Weights of a small transformer language model: tied embeddings, 5486 steps.
MLP neurons of a small language model. Each row is named by its layer, matrix (up: input weights; down: output weights) and neuron, and shows model dimensions 437-500. Each number is 128 + 24 x the weight over its row's rms, rounded and kept within 0 to 255.
Before each neuron's rows is what it responds to, as a language model described it from the Wikipedia text at the highest values.

Responds to: Coordinators after plural nouns
L7.up206 [117 161 153  92 201 145 116 151 206 133 133 103 130 153 111 108 140 127 115 168 119 154 120 139 114 150 134 130 139 151 125  86 112 127 132 141 139 135 180 109 172 144 134 114 126 144  92 108  90  92 114 156 141 154 128 132 101 106 123 154 124 108 109 100]
L7.down206 [144 182 182 100 156 141 159 107 153 130 101 150 100 172 110  97 178 140  99 125 133 157  97 100 137 146  98  87  99 152 122 104 144 192 118  94 138 107  95 123  94 136 157 143 108 113 159 123 154 125 157  78 131 143 160 105 132 133 120 111 135 154 130 139]

Responds to: Completing predictable words
L5.up1120 [118 128 116 131 181 125 195 145 159 113 115 121 128  99 154 122 104 133 109 153 128 118 153 128 161 147 137  83 131 138 166 133 114 140 133 119 143 137 151 136 169 163 102 105 142  92  95 108 124 140 113 130 131 119 131 116 107 110 125 117 152 100 131 116]
L5.down1120 [128 124 142 125  94 113  96 130 114  86 117 102 105 125 124 145 132 132 174 102 179 121  79 114 135  95 170 181 114 129 150 154 144 110 143 116 134 151 142 118  92 106 134 126 105 145 108 151 140 137 120 144  59  59 151 156 163 150 152 188 110 112  95 107]

Responds to: Clause continuation after comma
L8.up1309 [117 152 142 123 124 143 140  84 144 144  83 118  91 150 131 136 157 126 156 142 128 175  81 136 125 103  78 151 121 209 133 117 124 134 154 120 144 144 157 171  90 168 129 113 142 123 112 137 120 164 138 140 106  98 141 135 125 136 129 169  94 147 136 134]
L8.down1309 [ 83  79 127 109 107 100 142 164 138 125 117 130 125 107 144 133 132 134  99 134 120 132 136 118 150 169 122 101 137 104 110 103  93 109 123 157  78 160 127 117 171 101 132 127 119 109 160 120 151 125 125 130 104 133 138 135 153 133 144  79 150 156 144 102]

Responds to: Prepositions after verbs
L5.up734 [151 134 154  71 128  85 151 114 165 145 124 163 145 109  96 112 170 138 152 145  99 181 118 115 154 103 177 125 130 144 120 124  94 145 123 147 144 140  89 115  95 155 135 100 151 130 119 148  93 146 103 101 153 158 131  85 121 137 112  90 122 124 118 121]
L5.down734 [175 137 137 132 126 157 111 129 157  90 160 127 103 157 118  89 129 173 126 151 165 119 139 128 115 100 125 137  92 163 126 105 115 115 125 129 118 146 125 104 121 112 110 157 158  90 127 110 117  75 122 163  80  91 138 136 115 113  89 138  91 132 167 117]

Responds to: Verb-slot after auxiliaries
L8.up837 [105 148 153  91 139 154 142 138 157 155 132 129 147 176 107 112 155 144 170 134 111 151 162 108 108 142 104 153 100 126 146 139 108 150 144 138 111 160 101 147 149 130 153 163 144 127 127 128 153 128 115 108 115 138 139 125 106 142 110 120 144 157 172 140]
L8.down837 [132 134 163 164  82 120 120 106 131 134  86 153 125 121 160 157 174 137 133 109 138 155 126  95 168 126 186 128 132 141 137 125  64 154 110 138 138 126  77 156 111 114 119 136 160 108 104 130 154 134 103 102 113 109 130 136  92 112  49 141  78 111  89  95]

Responds to: Mid-name continuation tokens
L5.up352 [103 155 117 109 161 157 125 163 147  97 165 138 141 129 106 139 107 130  98 106 139  94 161 144 141 128 179 139  83 109  95 106 192  92  73 147 117 116 113  85 164 135 141 115 143  95 167 116 123 143 122 117 160 126  68 160 125  95 161  90 157 152 147 144]
L5.down352 [127 122 110 120 163  99 146 106 155 133 113 162 144 129 132 115 165 132 139 113 149 136 129 133 143 174 124 173 134 159 128 136 103 138 162 144 165 114 131 136 117 146 133 133  47 109 127 125  89 125 148 167  88 139 181 127 120 121  74 160 138 119 118 162]

Responds to: Paragraph-opening tokens
L5.up1377 [136 123 132 139 171 133 162 107 162  95 121 145 120 118 102  89 130 120 119 135 153 106 122 132 155 135 161 131 105 148 131 137 171 153 101 151 125  94  99 104 134 185 110 130 144 112 111 116 116 118 112 126 130 121 108 154 102  86 143 109 119 106 146 135]
L5.down1377 [135 188 128 131 121 115 123 142 130 119 126 117 133 129 143 141 119 113 109 130 143 134 135 159 118 140 142 122 104 138 128 117 137 126 150  68 156 122 135 144 116  58 112 132 121 115 134 124 110 122 128 105 112 131 125 140 132 155  85 138 125 111 146 151]

Responds to: Biographical credential and rank words
L7.up785 [ 96 154 120 138 103  77 146  76  94  91 135 159 108 169 151 108  93 109 131  83 152 113 114 130 143 110 106 143  73 143 127 130 135 157 126 160 140 114  99 126 128 149 141 132 119 148 133 120 148  78 155 116 163 134 136 148 117 125 142  63 166 136  97  96]
L7.down785 [103 125 133 138 139 158 121 160 123 171 141 108 131 116 176 128 149 109 140 165 147 147  83 130 116 112 142 115 148 160 146  88 114 156 126 130 124 169 120 101 130 120 114 124 150 103 136 125 140 157 104 143 115 123 152  92 107 143 163 141 104 151 113 159]

Responds to: Mid-word pieces and table cells
L8.up1364 [145 166 134 133 165 114 174 158 117 147 182 108 138 167 129 129 142 152 155 130 210 143 180 123 140 148 117 131  54 124 135  88 149 132 151 156 114 137 102 162 135 119 167 101 164 143 213  98 136 133 109 174 103  87 101 133 119  84 160 116 184 118 134 168]
L8.down1364 [109 100  94 159 135 163 207 148 119 132 131 148 117 147  78 129 167 146 132 130 134 107  82 130 101 157 149 115 152 164  98 116 161 156 147 150 108 161  92 170 110 151  82 126 135 126 122  89  98 109 125 123 146 193 113  95 130 140 132 149 119  92 109 119]

Responds to: Table cells and connectives
L5.up809 [156 121 170 121 164 137 126 156 125 152 142 142 126 119 113 141 171 138 147 154 103 168 112 118 154 123 107 115 162 131 190 121 118 121 119 113 102 117 109 142 103 128 146 117 121 102 159 163 102 123 113 145 102 150 156 171  89 146 133 131 118  96 133 147]
L5.down809 [107 120 137 121 130 154  76 157 116 120 137 141 120 153 142 129 129 125 160  96  86 109 102 110 130  92  90 108 144 131 138 109 120 124 138 123 127 161 147 105 109 127 154 126 113 157 139  93 148 102 139 164 145  98 114 136 141  95  98 180 135 150 107 114]

Responds to: Clause-final boundary after event
L7.up458 [143 130  90  98 138 104 160 137 158 128 114 112 122 123 152 144 135 122 129 114 152 124 111 138 148 146 126 162  78 149 146 114 121 188 126 137 170 126  99 157 169 137 123  95  92 138 110 132 128 173 166  73  91  84 135  96 145  97 113 114 162 147 155 150]
L7.down458 [122 130 148 157 148 150 136  96 113 110  84 105 126 184 101 104 164 129  94 156 115 134 122 151 127 105 114  91 156 110  83 159 146  82 149  90 104 111 157 114 108 132 142 137 118 122 119 115 142 136 116 149 118 163 115 114 117 137 156 108  93 137 130 128]

Responds to: Perfect auxiliaries and temporal connectives
L7.up1412 [123 122 125  79 151 155 152 149 105 141 131 197 123 130 131  97 133 155 115 119 163 184 144  88 113  99 170 139 135 167 127 113 118 120 134 128 150 143  97 108 116 158 136 108 128 124 189 155 136 133 128  85 133 161 122 113 117 142 117 104 114 141 170 135]
L7.down1412 [177 129 147 119  99 131 124 154 163 117 134  95 107 132 106 159 113  81 133 119 124 113 102 129 112 103 118 130 161 140 139  85 136 108 115 112 132 116 122 113 142 109 129 150 108 169 100 116 133 123  99 133 126 110 103 123 148 112 105 182 125 107 123 149]

Responds to: Entity description onset
L8.up206 [139 149 124 127  72  80 132 101 142 111 105 131 140  95 130 143 139 177 165 120 152 108 130 135 170 183  94 115 137 128 103 104 138 114  82 104 145 138 117 131  87 137 109 137 104  96 126  97 133 150 143 127 118 112 131 177 124 118 116  92 125 123 159 149]
L8.down206 [148 139 124 148 164 100 133 122 110 147 136 130 108 144 125 147 142 100  53 151 191 134 112 145 112 122 140 143 121 103 143 120 126 153 132 117 115 127 131 127 138 119 127 132 150 132 104 178 118 116 151 123 138 123 138 109  99 134 154  99 164 152 123 115]

Responds to: Phrase and row openers
L8.up867 [ 99  93 135  81 128  99 119  94 140 138 104 155 160 117 166 105 125 134 137 134  99 145 134 110 134 108 156 146 122 156 127 132 125 127 129 143  79 110 103 122 113 144 139 163 113  95  96 121  84 110 128 112 161 163 138 134 135 138 110 153 155 119 110 145]
L8.down867 [142 142 134 169 135 183  94 118 143 114 156 122 113 138 145 105  99 140 104 138 133 108 101 162 158 162 120 107 163 127  98 131 164 101 117 125 166 136 158 105 176 107 117 151 116 139 183 104 168 143 117 169  89 116  91 113 133  94 141 126 133  73 150  96]

Responds to: Abbreviation periods and decimal digits
L7.up996 [121  96 158 138 111 138 122 132 109 140 169 113 157 147 102 145 132 135 117 115 129 161 158 167 155 136 129 141 103  83 111 110 146 160  83 110 117 122 152 178 134 134 111 110 130  85 184 113 106 112 118 147  84 145 157 161 136 123 137 131 121 137  95 124]
L7.down996 [124 149 133 103 132 131  77 141 119 167 112 138 111 109 128 126 138 111 119 137 119 128 108 104 138 136 116 131 130 151 114  94 136  93 160 147 133  92 137 117 114 144 138 109 156 161 126 155 138 111 140 189 151 137 115 123 126 126 149 113 127 106 116 123]

Responds to: Had/have, table pipes, name fragments
L8.up1134 [144  85 163 114 168 119 143 127 137 150  91 165 139 145  75 173 172 126 133 132 113 121 100 107  99 181 130 117 131 139 119 136 128 137 109 121 137 134 115 133 119 146 122 111  88 133 132  97  85 142 144  85 144 159 117 128  80 157 119 128 106 135 151 114]
L8.down1134 [142 159  98 138 118 162 137 107  90 134 141  82  87 129 155 128 109 146  91 132 191 125 152 150 135 106 112 129 108  91 136 139 123 132 131 150 172 104 121 135 115 128 116 112 158 107  90 148 138 163 130 143  88 113 147 149 159 115 144 165 151 102 109 137]

Responds to: Commas after noun phrases
L5.up917 [117 130 121 137 100 106 101  79 113 132 133 148 128 126 113 129 110 143 183 112 130 113 110 132 126 124 111 158  76 144 160 122 111 139 142 139 144 140 159 154 171 145 133 132 108 106 115 164 145 132 142 144 146 133 152 118 120 145 120 145 108 158 184 146]
L5.down917 [119 148 153 131  93  92 142 133 111 153 146 112 123 107 129 144 124 104  74 116 163 111 160 139 136 119 142 136 144 124  93 127  91 130 125 104 106 125 127 140 137 125 110 151 104 130 189 115 157 167 134 156 164 138 110 118 112 128 107 139 151 139 146 105]

Responds to: Name continuation pieces
L8.up300 [140 141 183  95 151 116 133 149 140 115 144 131 147  74 110 103 128 177 107 126 140 131 135 145 160  79 132 139 127 117 124 123 143 121 101 185 100 141 134 109 130 134 115 122 111 128 147 105 151 153  93 108 173 148 139 120 128 137 114 118 150 147  89 145]
L8.down300 [119 142  88 116 140 118 155 148 153 125 131 120 128 123 147 168 110  97 131 151 161 107 113 120  90 126 137 173 147 179 128 155 143 115 133 123 167  94 160 149 121 152 133 207 137 133 137 139 161 126 129 144  75  77 155 119 132 127 139 155 127 118 104 114]

Responds to: Partitive "of" after quantifiers
L7.up176 [127 131  72 107 132 159 142 139 133 114 129 139 131 106 149 119 178 172 162 164 107 129 140 118 152 129 138  87 117 132 137 145 103 134 159 141 110 112  88 131 106 148 119 121 162 123 125 105 115 148 127 110  92 140  88 149 118 125 120 134 114 131 119 132]
L7.down176 [118 137 105 128 105  97 131  94 146 109 130 135 111 109 121 143 130 127 123 111 114 115 128 127  93 129  94 147 117 138 141 116 147 107 132 141 165 123 126 115 138 125 145 169  77 179 150 127 133 124 134  96 135  89 138 135 121 161 123 137 134  82 170 126]

Responds to: Mid-phrase connector tokens
L8.up1499 [151 122 130 132 141 135 120  94  85 144 119 146 166  92 150 126 186  97 161 174 140 179 133 115 119 162 131 130 146 153 160 136  89 135 136 149 133  89  97 142  88 137 137 129 126 124 125 119 131 145 115 129 130 122 138 139  92 106  95 110 119 143  97 121]
L8.down1499 [145  91 114 158 161  99  91 132 107 111 148 118 128 109  92 114  89 136 110 127 118 127 101 142 107 117 116 136 109 133 139  92 160 144 116 143 112 158 155 102 135 187 125 142  95 111 121 116 112 121 104 160 127 194 136 114 173 150 221 109  87 140 153 140]

Responds to: Verb right after subject
L5.up355 [102 130 107  80 114 126 132 103  98 127  84 168 133 148 159 104 147 150 172 102 133 159 155 132 146 151 145 114  80 137 153 122 101 154 137 142 137 146 121 125 126 134 130 122  96 157 166 142 129 158 156 116 140 157 109 130 112 173 118 140 132 165 197 142]
L5.down355 [156 128 115  87 150 135 148 162 160 104 114 112 126 117 117 105 109 148 109 106 154 157 129 110 117  46 148  92 131 121 120 119 120 102 114 152 121 135 148 118 144 114 123 129 152 120 150 153  89 142 120 104 150  99 148 140 147 135 101 176 122 155 150 129]

Responds to: Proper-name first fragments
L7.up428 [110 143 155 122 172 103 126 123 150  84 134 109 143 112 146  90 120 143 112 139 173 133 138 133  93 130 147  69 133 122 105 131 144 122  90 158 143 124 108 117 115 121 130 112 134  98 149  88 133 177 136 120 195 149 134 127 126  88 172 109 137 121 111 133]
L7.down428 [101 137 111 142  77 115  88 179 114 165 111 143 138 139 186 152 128 137 111 159 132 117  71 142 119 144 174 139 104 157 139 158 120 117 138 105 127 148 139 137 106 122 141 114 159 123 179 151 111 111 102  95 100  94 110 138 103 155 123 160 123 138 158 140]

Responds to: Token after a number
L8.up1333 [ 91 120 137 110 121 161  56 137  97 105 149 134 141 140 144 128 135 117 145 128 142 118 103 137 166 129 153 108  83  89 107 186 157 116 131 136 119 131 140 110 100 153 153 133 113 160 114 169 131 109 134 101 143  99 174 131 126 144 163 129 155 128 132 101]
L8.down1333 [130 120 142 128 115 116 118 137 140  97 111  93  98 137 115 131 125 134 130 100 109 132 153 136 114 126 143 127 148 150 118 134 143 155 113 155 140 135 126 162  76  91 111 126 143  83 135 104  77 181 154 119 146 161  89 120 148 112 117 122 166 116 161 102]

Responds to: Clause-linking connectives
L7.up1399 [126 131 132  98 164 130 151  97 101 133  93 138 134 137 115 141 185 165 151 152 108 168 135  78 107 180  83 121  98 132 154 129 123 174 123 141 118 125 114 173 144 187 169 139 126 110  94 118 115 120 171 128 116 132 124 106  93 132 114 122 119 170 175 119]
L7.down1399 [146 117 152 166 109 140 167 164 173 103 145 121 115 132 105 104 100 129 104 167 175 137 108 147 178 167 137  92 169 173 111 129 122 139  97 137 152 143 107 120 131 112 124 153 151 137 119  94 113 141  98 151 132 111 137 136 172  97  95 112 108 130 123 116]

Responds to: Institution and role head nouns
L7.up735 [114 152 138 118 133  99 142  91 165 155 146 154 157 151 155 137 126 135 116 125 135 136 152  84 123 137 112  95 131 126 128 138 129 121 133 157 108 111 128 106 134 133 122 150  75 131 144 131 118 143 128 138 111 173 173 131 109 113 131 129 145 111 122  66]
L7.down735 [158 159 154  86 152  95 102 111 145 129 132 139 102 123  93 153  98 144 109 131 118 136 110 159 103 132 117 139 143 114 109  99 106 132 133 107 174 156 142 135 145 121 130 133 136 127 135  86 113 121 115 121  90 105 126 132 117 135 125  76 102 147 104 149]

Responds to: Ranking or role descriptors
L5.up644 [165 134 129 145  98 140 169 163  88 148 104 198 143 110 138 104 121 144 119 143 166 149 145 126 121 126 166 113 113 174 102 128 133 158 113 131 128 119 150  99  85 135 164 117 137 148 101 102 121  84 192 114 192 110 114 133  89 133 118  95 104 138 113 170]
L5.down644 [103 140 107 134 116  59 114 110 130  90 159 109 130 137 147 120 185 148 147 128 155 122 102 121 156 157 141 180 120 150 151 145 113 136 150 107 155 137 151 164 149 143 134 127  75 116 122 139 117 135 118 173  55 133 141 145 116 117  97 161 127 129 151 125]

Responds to: Name fragments and numbers
L7.up818 [124 155 122 165 149  74 126 152 144 115 115 143 105 144  89 124 154 123 132  97  84 122 160 131 124 144 141 120 129 153 155  85 157 158 118 171 146 118 156 138 113 152 109 119 150 132 126 117 127 119 105 107 147 165 139 131  89 108 131 137 135 140 115  72]
L7.down818 [153 140 113 117 107 166 128 106 102 119 137 155 133 114 164 133 125 118 138 120 166 115 141 127 133 124 136 129 152 119 135 105 161 122 140 120 137 103  97 124 115 104 116  98 104  95  85 131 129 139 140  92  94  91 119 156 124 140 108 125 115  89 117 142]

Responds to: Phrase-final noun tokens
L7.up754 [102 133 123 154 133 152 121 120 137 133 102  95 156 135 134 129 105 146 128 129 143 120 103  81 138 197 133 124 141 145 153 151 120 177 138 149 129 156  77 168 146 157 147 138  70 114  82 141 115 110 152 109 115 137 145 112 130 141 144 155 116  95 157 101]
L7.down754 [110 156 123 156 135  92 111 123 113  98 108  97 111 131 102 117 145 128  65  86 149 165 139 131 136 115 125  91  93 118 131 114  92 162 132 115 102  83 151 153 157  62  96 129 123 160 127 118 144 149 110 140 160 122 127 122 139 124 116 103 119 133 137 104]

Responds to: Function words for and to
L7.up509 [106 122 124 142 102 124  64 114 151 149 106 125 146 147 137 129 136 130 166 118 126 129 145  99 163 162 120 148 164 118 115 162 128 124 141 145 114 144 126 149 124 149 147 108 118 147 116 113 131 153  90 137 124 149 101 144 114 127 122 101 118 129 149 142]
L7.down509 [166 129 156 109 168 136 105 149 138 160 143 139 103  79  97 134 107 113 134 109 126 123 124 156 132 122 144  99 125 153 134 104 137 129  87  98 110 123 158 127 189 111 154 145 110  75  97 126 117  83  89 141 168 146 172 171 149  99 114 105 137 128 121 111]

Responds to: List and table entries
L8.up1392 [103 135 128 161 108 124 115 100 118  80 116 126  91 154 122 116 136 146 157  90 170 138 106 132 117 116 115 112 130  90 164 103 143 136 137 131 158 130 135 122 118 149 144 128 119  97 113 152 143 124 133 105 148 138  97 168 131 114 127 132 170 134 120  84]
L8.down1392 [130 147  89 136 125 139 127 104 166 130 158 112 150 127 169 129 107 113 122 136 101 151 135 135 132 122 128 154 132 107 101 103  83 151 130 140 138 156  95 154 130 146 123 137 137 161 115 123 165 148 104 110 117  93 147 121 104 114 118 140 101 157 134 139]

Responds to: Clause-linking conjunctions
L5.up92 [125 132 115  98  96 144 121 127  82 138 113 142  59 139 123 156 146 136 141  99  97 148 152 103 136 135 105 149 126 153 132 149 123 143 112 127 120 130 133 184 146 149 174 100  81 153 115 159  92 125 170 157  92 131 144 111 117 154 118 134 111 143 158 128]
L5.down92 [135 135 105 110 152 140 154 152 116 132 124 105 148 145 140 131 120 146 131 148 140 147  89 120 134 167 108 137 169 130 110 133  68 105 125 130 117 124 129 164 114 120 148 145 113 121 112 144 126 133 110 120 106 137 135 138 139 125  93  95 134 102 159 150]

Responds to: Inside institution proper names
L8.up955 [ 32 135 142 109 165 133  99 167 131 132 151 108 118 111 116 144 126 102  83  95 130 129 111 117 129 158 115 108 118 104 160 101 191 122 107 158 132 139 116 104 143 121 135 120 121 108 111 129 122 111 128 121 167 111 112 131 127 100 143  70 161 177 137 134]
L8.down955 [150 113 149 125 129 116 146 104 152 148 111 142 183 137 138 114 129 139 169 149 139 102 109 155 153 120 165 123 154 140 144 155 139  96 158 120 112 161 129 170 165 153 140 138 115  54 114 115  88 143 114 108 102 134 133 133  93 143 104 137 115 124 102  93]

Responds to: Coordinating "and" in pairs
L5.up700 [110 126 116 116 117 158 101 120 127 153 116 126 101 115 123 121 135 129 115 108 117 143 117  82 112 138 103  87 141 153 183 150 113 116  94 138 103 141  81 143 171 142 155 138 147 106 128 169 121 120 137  98 122 152 104 143  77 143 114 103 121 161 175  97]
L5.down700 [104 137 155 121 107 111 136 127 119 106 144 135 136 155 128 116 122 101 121 155 126 123  90 157 145 131 142 162 126 130 104 144 101 165 144 130 111 126  81 130  61  83 156 145  63 127  96  94 126 146 119  89  97 158  84 142 134 141 102 144 135 116 158 125]

Responds to: Years and award names
L5.up1135 [140 164 131 112 167 141 134 150 152 113 153 175 109 143 111 119 155 100 109 134 170 128  93 102 106 115 155 121 114 142 133 112 168 134 112 134 152 104 125 115 137 154 144 119 125 125 138 157 119 114 109 115 115 137 131 132  92 120 151  94 107 102 150 106]
L5.down1135 [138 153 108 147 143 128 141 165 121 115 144 122 126 144  86 137 106 100 112 116 137 152 152 161 151 131 117 144 145 149 126 129  64 119  90  55 138 117 134 140 160  20 113 140 150 148 144 134 114 123 123 139  65 133 132 126 119 120  42  98 122 112 148 156]

Responds to: University in institution names
L5.up1091 [160 137 158 117  84 148 133 160 134 102 150 115 101 150 126 133 138 130 134 131 133 101 161 109 107 132 171  97 105 131 128 168 148 116 124 126 114 103 121 137  83 150 102  70 127 137  88  99  93 136 123 144  92 161 141 138 131 156 117 142  86 111 175 144]
L5.down1091 [119 145  93 127 157 138 132 114 130 132 134 143 177 114 158 128 115 106 135 134 122 106  85 127 101 103 107 111 126 126 125  97 126 169 163 134 143 131 119 133 196 127 163 161 114 123 148 106 148 101 131 138 129  97 138 109 133 118 113  89 164 115  98 121]